python train.py --num_hidden_layers=19 --hidden_size=448 --num_attention_heads=7 --num_key_value_heads=7 --head_dim=32 --intermediate_size=1792 --vocab_size=32000 --hidden_act="gelu" --norm="layernorm" --norm_place="pre" --norm_eps=1e-05 --positions="rope" --rope_theta=12000.0 --rope_fraction=0.25 --qk_norm=true --attn_scale=0.284 --bias="all" --tie_word_embeddings=false --parallel_block=true --init="uniform" --init_std_qkv=0.0155 --init_std_o=0.0 --init_std_up=0.0155 --init_std_down=0.0 --optimizer="muon_variant" --learning_rate=0.0082 --lr_mult_down=1.5 --beta1=0.93 --lr_head=0.00545 --warmup_steps=62 --schedule="wsd" --decay_fraction=0.333 --decay_shape="linear" --final_lr_fraction=0.02 --batch_tokens=65536 --max_seq_len=1024 --doc_mask=true --train_tokens=446900000 --max_steps=6820 --dataset="wikipedia_en"
MLP neurons of a small language model. Each row is named by its layer, matrix (up: input weights) and neuron, and shows model dimensions 112-239. Each number is 50 + 10 x the weight over its row's rms, rounded and kept within 0 to 99.
Before each neuron's rows, "fires in" lists the words (lower case) most often at its 100 highest values on Wikipedia text that the model never trained on.

fires in: "of", "i"
L5.up945:70 51 48 57 26 62 48 37 47 57 55 59 28 64 61 73 44 38 66 45 24 68 51 65 48 52 33 53 56 37 49 49 76 29 42 67 53 65 46 48 40 51 61 38 46 49 42 53 66 41 72 39 59 61 54 54 61 56 55 38 45 51 57 45 44 57 64 56 67 24 49 62 62 24 54 59 52 49 36 42 71 53 59 57 51 55 52 49 51 53 73 63 53 45 37 61 30 47 77 49 46 40 40 50 52 46 47 54 58 48 38 58 50 49 38 48 70 58 52 45 49 47 55 45 57 46 49 50

fires in: "but", "rear", "of", "than", "wither"
L7.up336:51 50 52 42 67 53 59 64 38 51 27 49 48 40 38 48 55 38 61 55 48 50 37 63 54 51 29 43 61 63 59 45 52 50 56 62 38 54 61 43 41 45 55 38 32 67 56 36 59 69 46 62 47 55 55 51 48 52 46 48 47 45 60 37 56 44 41 45 57 57 46 52 60 59 49 52 58 50 49 49 53 44 31 46 61 60 59 51 65 56 60 46 55 52 62 59 49 31 46 60 43 34 45 41 72 69 53 45 46 40 51 48 40 58 52 58 37 66 43 47 48 60 35 45 55 50 52 33

fires in: "of", "by", "that", "for", "80"
L5.up373:58 62 56 50 57 25 48 58 48 65 39 58 31 64 54 58 38 33 57 52 46 38 54 65 55 59 41 56 51 47 67 59 57 58 55 36 25 63 41 46 67 53 43 55 37 53 39 37 54 41 60 52 51 64 68 47 50 32 54 51 36 40 54 43 56 52 43 40 46 44 45 54 51 26 64 49 57 37 57 44 47 49 49 43 48 36 42 50 41 54 64 39 34 44 34 55 50 45 61 56 30 62 43 59 58 54 72 45 57 33 61 52 54 53 40 27 41 57 67 45 50 58 66 49 30 30 58 31

fires in: "part", "member", "by", "president"
L5.up112:43 47 48 46 57 39 47 29 43 57 62 74 58 66 50 59 61 60 53 54 49 37 51 54 29 42 59 48 61 58 43 47 72 58 48 56 47 71 70 37 87 51 65 61 39 52 47 49 49 60 53 48 54 26 53 58 63 48 49 46 43 37 63 52 55 58 45 48 46 31 60 53 41 60 42 49 46 52 39 55 60 45 42 62 61 57 59 44 53 48 55 41 51 59 62 56 44 47 59 32 57 43 55 47 43 43 45 34 59 57 70 58 62 69 56 58 65 53 34 45 45 41 52 40 43 44 45 46

fires in: "at", "by", "royal", "as", "for", "of"
L5.up1178:55 47 37 52 58 55 50 27 37 63 35 58 37 53 62 74 49 58 66 54 62 53 57 41 37 50 35 38 39 40 45 48 53 50 40 44 45 47 38 50 53 38 50 49 20 41 53 44 51 36 50 49 54 47 65 43 49 46 52 52 47 58 31 54 43 62 40 43 46 47 45 58 56 45 50 54 45 43 53 28 54 54 44 60 48 67 58 61 58 61 48 42 43 56 50 52 46 56 38 49 35 62 47 55 35 80 51 39 66 55 66 51 55 59 59 36 51 53 36 39 64 56 45 55 32 43 50 47

fires in: "there", "followed"
L5.up798:79 36 50 26 39 57 53 38 49 47 50 60 56 64 46 47 53 37 39 32 42 77 44 51 64 71 59 54 34 50 64 35 56 59 67 45 52 51 61 42 31 46 54 57 50 60 53 57 56 49 41 39 42 51 25 49 39 43 60 48 54 64 61 52 47 45 45 65 47 60 50 59 53 47 42 76 53 58 54 47 44 52 43 47 40 51 51 60 44 65 47 36 47 37 48 62 54 56 58 41 57 67 48 53 53 35 56 41 58 32 40 45 62 44 40 43 47 56 49 40 52 39 52 51 63 49 66 56

fires in: "t", "it", "can", "will"
L5.up733:55 43 47 50 52 70 37 54 59 62 49 54 31 52 45 60 68 40 45 48 31 58 59 67 56 56 42 53 42 30 49 55 59 52 32 43 57 54 42 43 40 67 62 54 63 56 71 61 47 55 53 57 65 27 57 68 32 45 52 35 32 50 57 42 52 52 49 68 60 54 45 43 44 40 55 49 59 55 57 48 48 49 52 37 75 60 57 48 51 54 55 51 49 55 59 46 43 29 50 41 51 50 63 54 54 37 70 55 50 57 55 45 51 69 65 45 63 53 41 52 48 43 44 51 50 52 46 50

fires in: "it", "that", "which"
L15.up1538:54 60 55 51 52 50 53 61 58 44 67 50 48 64 68 47 41 50 45 67 46 52 61 31 52 37 54 48 49 73 36 55 68 40 30 53 51 40 47 61 61 62 36 35 56 59 53 66 57 43 40 56 54 62 39 53 42 50 44 38 51 48 58 57 67 58 60 54 62 56 60 43 57 66 41 47 43 44 67 44 60 48 38 51 41 47 31 40 46 33 59 44 51 53 48 60 59 42 57 53 59 44 51 64 47 59 45 52 30 46 50 54 52 34 50 46 43 47 45 39 45 56 35 38 50 58 42 77

fires in: "other", "a", "second", "such", "the"
L7.up972:55 75 77 46 54 59 44 44 40 48 38 41 49 41 45 68 53 38 69 54 51 53 50 78 44 70 54 31 42 51 62 46 44 58 62 43 48 62 38 69 69 55 60 60 39 57 48 49 51 55 49 70 40 43 48 51 35 62 65 66 45 55 43 38 53 43 66 45 45 47 57 30 52 49 54 48 53 25 51 36 49 52 46 54 50 56 51 54 61 56 67 35 66 35 40 58 59 48 42 60 58 54 44 37 36 63 43 53 37 49 61 46 46 32 54 38 54 41 49 37 55 56 44 48 56 44 59 35

fires in: "there", "can"
L7.up1681:54 49 62 30 52 61 46 38 52 41 48 52 42 41 75 53 45 32 51 65 54 49 49 42 55 68 65 63 42 34 68 43 67 51 49 55 37 37 44 51 49 50 39 42 53 53 73 43 61 62 44 44 49 37 44 59 50 52 44 49 27 48 58 42 50 50 58 42 58 54 47 50 56 49 37 63 60 59 56 49 48 41 41 61 54 56 53 42 41 58 56 41 45 65 56 54 76 57 48 53 57 64 60 53 43 54 61 60 47 50 57 71 51 53 60 28 65 51 53 44 55 44 67 35 41 54 45 65

fires in: "of", "to", "by", "with", "scholarship", "as"
L5.up1658:43 60 44 56 51 58 53 49 48 44 53 57 62 51 59 48 60 64 34 54 49 46 55 49 47 74 37 62 50 56 39 46 45 48 47 65 37 44 51 68 30 47 39 33 80 53 45 43 57 69 46 55 65 32 72 39 74 51 52 37 51 52 51 46 55 55 55 63 60 31 47 48 46 32 57 59 43 31 53 58 45 50 36 46 55 65 34 55 59 46 47 50 70 29 61 30 54 29 53 54 55 59 59 41 37 65 54 47 33 38 54 46 45 45 55 60 56 35 50 36 51 62 54 51 53 59 67 71

fires in: "well", "part", "reaction", "member", "result"
L7.up1516:47 39 63 36 50 54 27 43 52 43 51 62 34 46 54 56 48 67 55 60 45 42 33 28 53 54 64 53 55 48 49 62 39 43 45 53 44 57 50 31 53 48 53 62 50 52 56 42 35 52 54 43 50 48 57 78 45 53 42 58 52 44 66 65 46 58 48 48 60 31 59 38 59 42 44 49 46 52 57 50 51 40 59 54 28 27 66 60 60 56 65 54 48 57 59 47 43 45 60 45 51 41 61 30 58 26 38 45 49 53 64 44 59 56 51 26 48 42 61 38 42 54 50 44 30 33 27 37

fires in: "to", "of", "before", "death"
L5.up320:61 49 55 38 81 42 64 66 53 51 59 52 66 47 41 35 60 63 37 51 62 40 51 43 41 65 67 66 56 62 58 57 54 44 37 30 50 49 39 49 52 66 31 41 62 67 51 58 51 47 49 55 43 40 49 33 57 48 51 43 52 61 35 43 53 53 44 56 59 48 41 44 43 38 49 50 58 24 46 55 50 52 64 33 43 44 43 52 56 49 52 48 50 52 63 48 51 43 44 54 36 47 55 45 65 51 58 52 29 54 61 37 52 33 61 38 43 55 48 44 51 42 40 55 32 47 66 49

fires in: "the", "s", "at"
L15.up1621:62 42 44 41 59 49 52 52 33 54 40 41 46 50 52 70 47 46 66 58 40 39 46 58 55 42 46 35 41 41 40 59 61 50 63 54 47 59 40 63 41 36 63 55 65 61 56 42 55 54 46 51 37 60 35 43 68 52 58 52 50 50 51 42 48 44 45 55 58 61 68 56 38 53 38 58 49 57 66 46 43 40 46 65 63 45 46 42 48 45 58 56 49 54 39 65 34 39 58 45 47 36 36 47 49 50 52 69 61 53 48 48 63 44 31 50 56 50 42 37 41 72 43 58 52 41 65 47

fires in: "of", "was"
L5.up58:52 40 57 56 35 36 47 41 41 62 40 56 55 52 58 50 58 60 50 49 52 37 40 51 40 65 56 47 62 31 45 53 62 51 36 49 68 49 53 48 49 51 73 47 60 50 54 31 56 67 65 67 54 64 39 61 29 66 56 51 24 43 39 50 57 63 36 63 47 50 51 48 54 39 37 54 58 53 58 60 35 38 56 54 58 55 64 55 53 37 43 57 57 60 49 47 42 51 43 41 49 59 63 35 44 47 39 40 42 39 34 55 54 52 57 44 48 57 53 66 53 49 53 52 50 52 46 34

fires in: "he", "and", "she", "then", "they"
L15.up89:62 68 54 46 60 49 49 65 57 54 60 41 49 63 43 39 52 31 29 61 52 35 50 68 43 43 54 49 46 45 43 52 67 46 32 43 49 52 45 35 50 50 48 30 57 60 68 41 53 52 50 43 39 43 49 47 39 30 48 47 62 66 39 41 33 52 34 57 49 58 74 45 39 54 40 52 40 50 53 48 48 52 56 51 54 50 60 43 41 69 55 37 54 49 65 51 45 33 72 48 43 36 56 37 43 51 81 52 46 45 45 39 33 57 53 44 49 54 34 47 54 49 49 45 55 29 49 45

fires in: "any", "most", "some", "too", "t", "everyone"
L5.up1626:55 41 55 40 66 43 36 53 44 54 59 50 49 51 49 50 55 42 40 48 50 44 44 59 72 47 30 44 42 36 48 41 43 57 40 50 61 62 42 61 58 62 56 56 34 40 47 54 50 47 54 67 57 31 50 36 44 41 41 61 53 46 28 55 46 67 24 61 42 51 28 40 50 56 57 43 45 44 59 44 50 56 39 55 50 41 44 52 29 49 45 47 66 44 37 69 54 60 49 61 37 17 47 58 63 59 57 49 49 69 68 27 54 70 53 58 48 61 64 55 45 52 41 47 63 34 75 27

fires in: "a"
L15.up977:56 49 58 45 50 57 40 43 47 61 53 35 44 49 49 36 59 37 38 41 58 39 41 49 52 62 62 50 43 58 45 47 30 63 44 64 46 42 50 58 47 59 56 60 45 42 58 48 51 47 69 56 44 41 40 37 46 39 42 42 67 39 63 36 53 54 44 41 35 45 51 64 49 56 55 42 48 59 49 60 50 53 50 65 63 40 43 73 37 55 60 52 63 43 36 57 45 59 34 51 42 64 41 55 44 51 28 45 54 48 51 60 73 43 38 49 45 35 43 55 75 56 61 38 51 44 51 43

fires in: "in", "as", "by"
L15.up1762:64 66 42 46 55 54 45 53 46 55 67 63 42 71 48 58 56 48 53 61 57 58 55 57 61 47 39 56 54 43 57 47 42 44 65 56 53 64 48 59 40 43 53 64 47 37 70 47 49 41 36 47 45 43 42 49 54 46 41 52 47 40 45 56 37 59 68 41 44 55 49 57 60 56 45 60 56 48 57 51 53 50 45 43 42 52 37 51 52 54 75 62 52 56 76 67 52 51 59 53 40 61 52 65 47 40 47 49 49 46 45 57 56 69 38 47 52 53 45 47 47 54 42 54 39 55 52 40

fires in: "released", "album", "label", "release"
L5.up615:47 37 60 36 40 59 57 42 43 46 51 31 68 57 48 53 46 47 53 41 51 32 62 51 48 40 52 51 50 47 55 47 66 43 41 64 50 48 34 67 66 60 53 45 48 50 44 50 59 38 60 42 61 34 53 62 35 45 50 54 37 60 41 46 46 49 45 59 59 57 60 58 55 38 59 69 48 58 76 61 44 45 42 50 50 39 40 46 30 51 50 60 39 24 58 41 43 55 58 31 48 33 56 37 37 46 39 44 68 60 44 54 59 67 54 39 68 35 41 44 57 51 48 46 56 56 48 38

fires in: "s", "the", "a"
L15.up854:44 40 49 40 51 50 46 35 48 49 48 47 48 47 44 53 59 53 51 49 51 48 54 61 52 49 56 53 54 52 51 43 54 58 34 59 42 51 70 69 35 49 46 48 38 31 51 39 42 51 30 48 70 37 52 56 81 50 45 44 50 54 63 52 51 57 41 69 46 57 64 60 46 63 45 48 52 63 56 58 39 46 35 60 81 52 51 65 45 62 57 56 47 34 47 67 40 60 46 48 55 49 59 70 55 50 28 41 40 43 48 48 44 60 35 36 49 41 33 35 56 67 50 45 36 42 55 35

fires in: "well", "part", "known", "so", "such"
L7.up1519:47 40 51 26 51 54 40 29 34 38 51 58 49 33 52 45 55 49 42 50 64 43 37 39 45 66 50 45 35 49 60 47 51 57 43 49 53 57 55 56 41 33 42 44 54 47 66 43 59 32 46 51 50 36 39 58 52 40 64 32 47 41 68 58 42 52 50 55 59 46 54 54 44 36 53 52 32 50 41 50 45 41 57 37 60 67 44 34 55 39 41 48 33 30 44 53 24 47 48 63 73 55 60 50 74 56 75 56 58 45 60 61 49 44 47 43 64 47 57 37 62 65 41 46 54 54 51 48

fires in: "well", "of", "he", "for", "to"
L7.up1715:42 61 47 52 45 45 43 42 38 44 49 53 39 63 60 41 46 43 46 44 43 51 32 58 46 61 33 59 38 55 59 46 57 56 54 69 62 57 47 64 43 46 49 38 41 39 57 58 48 66 65 59 50 48 33 54 49 33 46 45 58 38 68 59 61 59 54 47 56 38 42 50 45 51 47 34 41 58 47 38 41 67 56 57 49 67 53 48 42 37 61 21 42 49 55 36 53 54 50 66 40 38 66 45 54 53 44 51 37 49 57 53 45 47 30 52 52 40 49 34 51 61 67 52 35 45 66 53

fires in: "in", "of", "on", "for", "was", "notes"
L7.up1088:56 55 68 52 49 39 64 55 51 48 47 61 40 65 65 67 36 38 56 63 38 56 46 38 52 54 58 39 60 73 37 72 46 46 36 58 60 50 40 37 40 61 58 46 38 72 38 71 41 53 55 38 55 62 50 61 46 46 49 49 44 45 44 49 45 55 47 55 41 46 55 51 62 64 60 69 55 45 39 76 55 40 40 55 53 47 58 51 61 53 50 42 58 43 45 50 44 50 49 39 55 70 61 58 64 58 33 61 39 55 44 64 46 49 34 34 53 35 38 44 62 43 46 52 62 48 52 69

fires in: "the", "many", "which"
L7.up140:52 43 42 44 31 36 48 66 57 33 20 46 50 47 49 40 57 35 61 56 51 51 48 40 39 47 43 52 41 61 21 66 63 47 42 41 63 45 43 64 65 66 42 30 34 47 51 57 60 49 38 50 49 32 20 55 45 50 46 37 62 56 54 57 41 52 59 58 54 53 48 48 50 53 43 59 45 41 56 33 49 40 54 48 57 53 44 45 77 37 49 56 58 60 42 51 68 61 64 44 66 42 45 64 34 40 36 55 59 31 44 39 44 59 39 45 58 47 43 42 53 33 51 49 32 52 44 66

fires in: "was", "of", "is", "were", "are"
L5.up473:42 52 47 61 45 30 55 61 64 52 51 37 50 56 55 46 54 58 30 78 33 44 43 57 36 54 52 51 58 59 37 46 39 40 45 59 21 51 59 44 45 32 42 40 67 50 43 56 32 41 50 59 66 51 41 29 49 62 50 47 68 69 46 63 54 60 60 36 42 52 53 54 61 46 74 51 50 59 47 52 60 63 47 37 47 50 54 54 66 52 57 54 44 29 54 57 44 64 45 54 38 43 50 54 38 31 43 47 52 61 56 53 45 40 62 37 49 41 68 64 53 67 54 44 57 44 51 48

fires in: "first", "second", "third", "of", "right", "fourth"
L5.up1038:58 45 65 43 42 71 37 68 61 37 53 39 45 54 56 58 53 48 53 57 49 52 47 65 54 54 68 52 43 39 52 45 64 60 44 40 51 42 71 70 52 64 58 56 51 46 54 37 66 64 65 59 67 49 52 42 46 57 59 42 47 64 66 45 27 59 69 52 59 43 67 72 37 42 58 57 59 40 60 63 62 43 48 49 49 52 39 49 63 35 55 53 49 43 47 42 54 27 48 43 55 34 47 51 44 58 55 45 38 43 49 51 64 50 58 48 46 44 42 39 44 43 56 69 47 61 67 59

fires in: "and", "which", "who", "with"
L7.up1317:53 43 47 43 37 53 45 58 51 37 40 55 48 26 49 47 60 51 64 37 50 44 50 48 52 49 40 54 58 57 50 45 62 36 44 51 43 46 47 48 62 61 69 45 21 50 48 48 45 43 53 38 63 37 23 38 47 52 48 40 42 36 47 55 44 63 71 42 49 53 57 33 51 57 54 43 41 28 50 63 38 36 57 42 48 38 62 57 53 48 43 52 34 30 52 49 40 53 70 49 58 52 52 41 32 55 49 43 50 46 51 53 55 35 60 31 47 54 67 49 46 38 54 63 36 45 47 60

fires in: "when", "where", "that", "if", "year"
L5.up975:41 61 54 64 48 54 30 57 36 49 45 66 55 61 52 61 63 48 55 55 39 66 50 40 36 54 48 48 60 65 77 51 52 46 51 57 48 66 43 46 43 51 34 49 32 51 63 53 61 46 50 52 45 67 52 52 46 48 43 45 42 61 39 34 57 54 64 58 46 55 46 44 54 60 45 43 49 39 64 54 28 46 54 54 59 49 48 38 56 47 50 44 74 39 48 54 51 43 61 62 10 62 53 68 47 26 35 36 42 43 47 50 68 53 58 52 32 43 50 68 69 37 41 48 57 68 48 48

fires in: "been", "still", "now", "usually", "often", "initially"
L5.up972:56 35 64 67 42 59 50 59 58 78 39 73 44 46 26 55 57 55 38 58 61 53 40 43 50 66 45 58 69 48 43 38 59 33 39 54 55 64 46 45 57 49 56 43 57 58 53 54 52 49 37 64 57 59 53 69 41 47 46 40 56 60 67 40 64 51 56 58 41 59 47 52 40 48 49 53 49 66 47 50 35 50 43 60 41 53 60 68 42 58 39 45 50 53 43 52 63 37 48 31 47 43 42 63 44 51 62 83 45 44 39 46 63 55 33 68 56 43 26 71 49 30 50 41 40 50 39 44

fires in: "to", "the", "s", "shue", "his", "it"
L7.up936:54 39 50 45 40 65 46 48 55 53 42 38 40 35 47 45 78 42 42 53 49 35 36 74 52 52 46 58 46 42 43 62 51 53 51 47 61 38 47 61 43 51 44 52 68 53 66 49 45 63 45 70 62 36 36 55 60 49 45 39 52 50 44 50 39 36 56 50 43 56 71 45 47 52 52 71 66 30 50 59 70 39 37 56 45 61 47 67 38 54 36 46 59 43 48 40 38 67 49 44 54 62 58 70 23 43 40 65 51 47 45 33 57 47 50 41 41 52 40 64 47 53 51 39 35 41 51 57

fires in: "the", "his", "were", "are", "s", "their"
L15.up265:53 41 47 53 52 56 41 63 61 70 54 46 38 34 48 63 56 45 36 35 49 43 48 63 35 29 40 33 52 57 48 40 38 60 60 51 48 43 43 42 56 47 64 44 49 48 59 25 40 36 54 41 57 53 56 43 54 59 49 58 59 57 46 53 47 42 32 57 40 41 60 52 69 45 78 42 53 24 58 65 45 59 41 27 51 36 36 41 55 64 75 47 40 40 45 55 60 55 46 45 47 55 68 46 65 55 47 58 49 46 56 46 55 51 60 40 61 35 40 61 73 61 43 55 59 44 54 61

fires in: "first", "only", "initially", "often", "also"
L7.up577:57 37 63 53 72 60 60 50 41 54 49 51 64 36 53 53 37 56 48 69 42 62 37 59 46 45 78 42 61 49 50 53 65 47 40 39 53 61 60 34 75 44 55 42 48 32 48 64 72 55 40 43 72 55 49 41 54 64 65 40 43 49 48 47 42 67 83 50 57 51 31 41 46 49 55 57 45 48 42 56 34 41 42 64 58 23 54 57 44 46 46 51 43 64 52 55 46 40 33 36 60 45 53 58 49 49 46 53 54 58 50 45 67 49 62 62 48 57 36 51 45 45 48 43 35 48 45 66

fires in: "in", "with", "when", "that", "as", "near"
L7.up1320:53 47 56 33 67 57 34 59 50 45 47 56 44 64 50 50 44 36 48 59 48 42 53 54 41 35 47 45 65 47 62 37 38 41 35 45 58 48 19 53 53 68 50 60 54 49 62 60 60 53 46 59 52 25 34 55 49 52 54 58 49 48 48 65 31 47 61 58 72 66 50 43 44 34 60 41 67 64 66 44 31 52 33 66 46 52 41 37 46 48 60 60 48 50 62 32 55 50 38 32 25 60 37 64 40 48 50 38 64 50 41 33 69 60 44 49 54 35 21 44 60 51 36 50 50 45 50 52

fires in: "of", "with", "but", "naval", "on"
L5.up309:42 49 62 53 48 24 46 50 53 50 49 52 39 52 44 58 57 39 44 57 46 52 44 47 62 62 46 38 64 62 56 45 61 56 34 42 49 26 47 50 54 54 52 64 35 72 40 45 42 66 57 44 53 27 30 47 44 54 32 40 41 55 47 60 44 54 63 48 59 40 50 40 42 87 52 59 44 44 41 63 50 32 61 51 56 44 55 57 45 49 56 51 58 58 55 54 46 56 66 39 40 48 59 59 54 55 32 50 61 30 44 44 59 79 52 52 47 46 65 40 55 70 41 55 58 56 54 61

fires in: "of", "there", "ofakim"
L7.up1029:57 61 40 43 47 76 52 57 38 56 52 62 34 43 58 50 46 52 52 31 18 52 54 51 42 56 36 43 48 42 66 47 67 50 69 67 51 57 60 54 42 60 60 51 54 65 61 47 50 61 68 68 57 68 42 56 49 46 70 44 51 30 53 46 65 51 67 49 66 55 31 47 61 57 59 64 42 47 33 45 46 51 51 68 48 45 68 58 48 43 60 59 46 50 54 42 56 57 50 54 56 39 37 45 43 70 56 46 50 32 60 50 83 49 42 46 51 58 46 43 52 52 49 60 47 50 63 47

fires in: "also", "first", "then"
L5.up327:60 65 46 53 51 65 60 47 36 35 40 34 44 38 35 60 42 41 45 64 37 38 50 54 51 69 46 46 59 50 58 41 54 58 37 57 53 55 38 65 62 51 54 57 47 50 61 48 54 52 48 58 56 82 46 55 70 59 48 35 69 52 49 35 43 47 50 62 50 73 66 47 40 51 37 58 55 35 61 42 65 47 56 55 59 66 43 44 45 51 63 50 38 48 47 44 56 34 54 32 44 53 62 36 70 47 41 56 57 49 38 50 40 36 57 59 48 51 49 30 46 26 50 50 49 49 47 57

fires in: "of", "in", "the", "at"
L15.up649:47 44 38 37 53 62 44 53 40 37 58 57 60 54 51 39 59 40 51 57 49 54 40 56 53 56 60 50 33 34 50 46 48 52 46 51 47 60 49 64 40 34 47 43 38 57 48 30 46 32 48 61 49 46 36 56 54 64 38 60 46 56 28 45 49 64 48 53 56 44 72 60 43 48 43 51 64 54 59 43 58 30 48 65 40 22 61 40 48 46 59 59 38 30 44 50 43 79 59 42 34 50 50 63 35 69 41 50 48 54 64 50 61 50 49 70 51 79 34 43 46 60 49 50 46 44 55 53

fires in: "and", "who", "or", "including", "when", "if"
L5.up445:55 56 41 59 46 40 59 63 57 58 52 63 43 65 51 53 72 37 55 53 53 50 52 50 57 61 54 42 61 53 45 50 52 58 48 49 66 54 39 57 59 45 44 43 42 37 46 52 52 45 43 49 67 44 54 40 64 60 47 55 48 59 49 37 59 54 52 44 56 20 58 48 57 64 47 60 52 30 50 44 45 51 40 51 56 67 62 67 41 43 33 35 59 46 50 40 39 33 54 48 37 64 63 48 56 32 32 51 43 56 63 44 46 65 55 46 51 58 53 46 48 58 46 47 56 48 47 55

fires in: "the", "its"
L15.up911:56 72 43 55 40 53 35 58 39 51 56 59 45 44 36 60 43 34 47 45 54 51 64 62 37 47 62 44 46 73 55 48 47 58 66 43 64 38 64 63 58 54 60 49 35 67 33 52 51 63 41 59 34 34 43 46 55 45 55 46 64 61 44 52 44 51 61 64 45 71 61 43 59 39 49 52 60 52 17 51 52 55 42 76 51 58 50 50 55 47 55 40 58 46 58 58 34 41 29 51 51 57 41 36 42 48 41 49 45 60 49 37 57 59 52 45 32 60 51 59 62 44 44 54 49 63 39 51

fires in: "and", "that", "but", "he", "then", "which"
L15.up774:61 62 48 48 41 37 46 76 57 48 59 64 41 52 44 56 30 46 43 57 63 34 56 48 68 52 61 21 53 23 43 42 50 54 34 36 48 50 52 44 61 66 45 16 36 60 49 38 33 49 38 58 42 49 55 51 41 57 47 32 51 46 58 43 46 49 41 51 32 54 61 47 41 39 53 37 51 62 70 26 34 51 53 54 61 50 47 52 37 63 43 50 67 51 75 58 54 43 61 33 50 51 51 36 38 57 59 43 58 49 36 61 44 59 50 39 49 46 61 58 67 54 45 47 35 33 41 56

fires in: "and", "well", "part", "of", "or"
L7.up1776:41 34 38 52 57 58 49 50 41 42 30 45 56 49 41 54 57 49 42 41 51 53 49 46 40 65 47 49 49 56 53 59 55 54 57 49 62 33 50 24 56 64 45 64 47 49 55 66 58 53 51 56 45 60 54 54 58 52 39 32 49 44 56 55 41 67 61 55 61 43 65 53 46 46 41 56 39 45 63 44 35 58 57 51 49 38 42 33 58 35 47 51 49 34 44 54 52 31 52 58 45 41 72 51 63 52 44 46 37 56 67 57 70 36 45 34 45 51 67 55 53 62 39 44 63 49 59 57

fires in: "of", "for", "than", "is", "was", "in"
L5.up1526:34 67 54 42 47 46 57 40 35 68 50 42 31 72 78 61 59 62 44 51 42 55 53 32 49 47 43 47 68 45 62 43 52 42 58 52 29 67 53 65 51 50 57 36 49 59 36 72 61 46 50 47 61 43 52 63 37 43 53 52 55 42 43 61 47 43 43 41 43 37 45 53 61 44 58 38 51 65 28 50 51 42 33 41 61 63 45 62 54 67 49 36 50 36 51 49 55 50 35 49 54 51 53 46 46 52 31 54 59 59 50 76 31 65 58 35 57 41 51 63 54 52 38 45 53 48 56 51

fires in: "the", "first", "second"
L15.up1442:41 59 48 70 38 38 28 54 53 49 42 58 36 55 60 52 59 53 19 55 44 52 51 80 52 32 53 63 63 54 35 70 51 68 50 40 59 43 57 72 64 69 63 57 37 65 60 56 52 42 62 61 45 48 42 39 42 47 40 34 63 64 43 36 38 54 47 55 41 52 58 52 56 62 48 69 37 51 59 46 48 51 54 27 51 51 46 41 70 64 52 46 37 65 25 55 50 41 43 53 52 50 60 58 56 50 56 38 47 52 51 24 60 46 54 39 52 41 41 53 53 66 61 51 52 61 33 53

fires in: "came", "went", "go", "moved", "brought"
L5.up851:42 50 57 57 48 50 31 41 57 56 61 63 75 37 74 37 51 39 51 51 60 67 55 52 58 56 54 64 52 45 43 59 39 71 59 70 47 50 65 45 61 57 48 51 52 43 44 49 62 56 46 64 62 62 47 70 50 50 44 49 54 64 59 54 43 61 51 50 37 42 66 48 55 57 45 61 44 62 43 45 46 22 59 68 46 54 36 57 68 39 55 60 61 52 66 42 58 52 65 61 47 49 53 50 46 67 40 60 59 48 58 57 46 58 62 49 45 47 48 48 39 54 48 54 47 44 49 48

fires in: "of", "between", "include", "by"
L5.up1225:56 57 41 43 51 53 39 62 43 62 49 54 35 51 48 57 53 54 41 55 54 48 62 53 32 64 58 50 53 48 45 42 57 46 38 58 52 45 56 50 63 47 52 38 49 52 65 30 72 41 53 44 49 37 60 58 51 66 47 51 49 48 48 47 47 49 56 62 49 53 48 50 76 57 62 62 50 52 63 44 63 46 45 48 68 45 38 38 61 55 43 68 50 49 35 45 40 51 72 56 42 67 39 37 56 53 48 60 44 52 56 51 49 64 66 45 53 54 39 51 59 51 43 49 34 51 46 49

fires in: "of", "be", "was", "been", "re"
L7.up20:47 52 37 56 54 45 38 43 56 63 42 62 64 45 43 51 66 61 53 31 42 31 42 44 35 62 67 59 44 52 42 60 47 33 42 45 54 60 51 59 36 46 63 34 50 66 52 35 51 40 54 74 51 49 42 52 42 43 53 41 50 32 40 41 51 61 43 54 47 58 38 63 59 46 66 49 42 53 69 60 50 44 61 46 64 37 44 58 53 69 33 60 57 59 53 64 37 83 41 43 42 46 63 58 56 40 43 58 50 61 34 65 43 46 44 55 62 49 37 44 46 33 46 39 69 39 49 63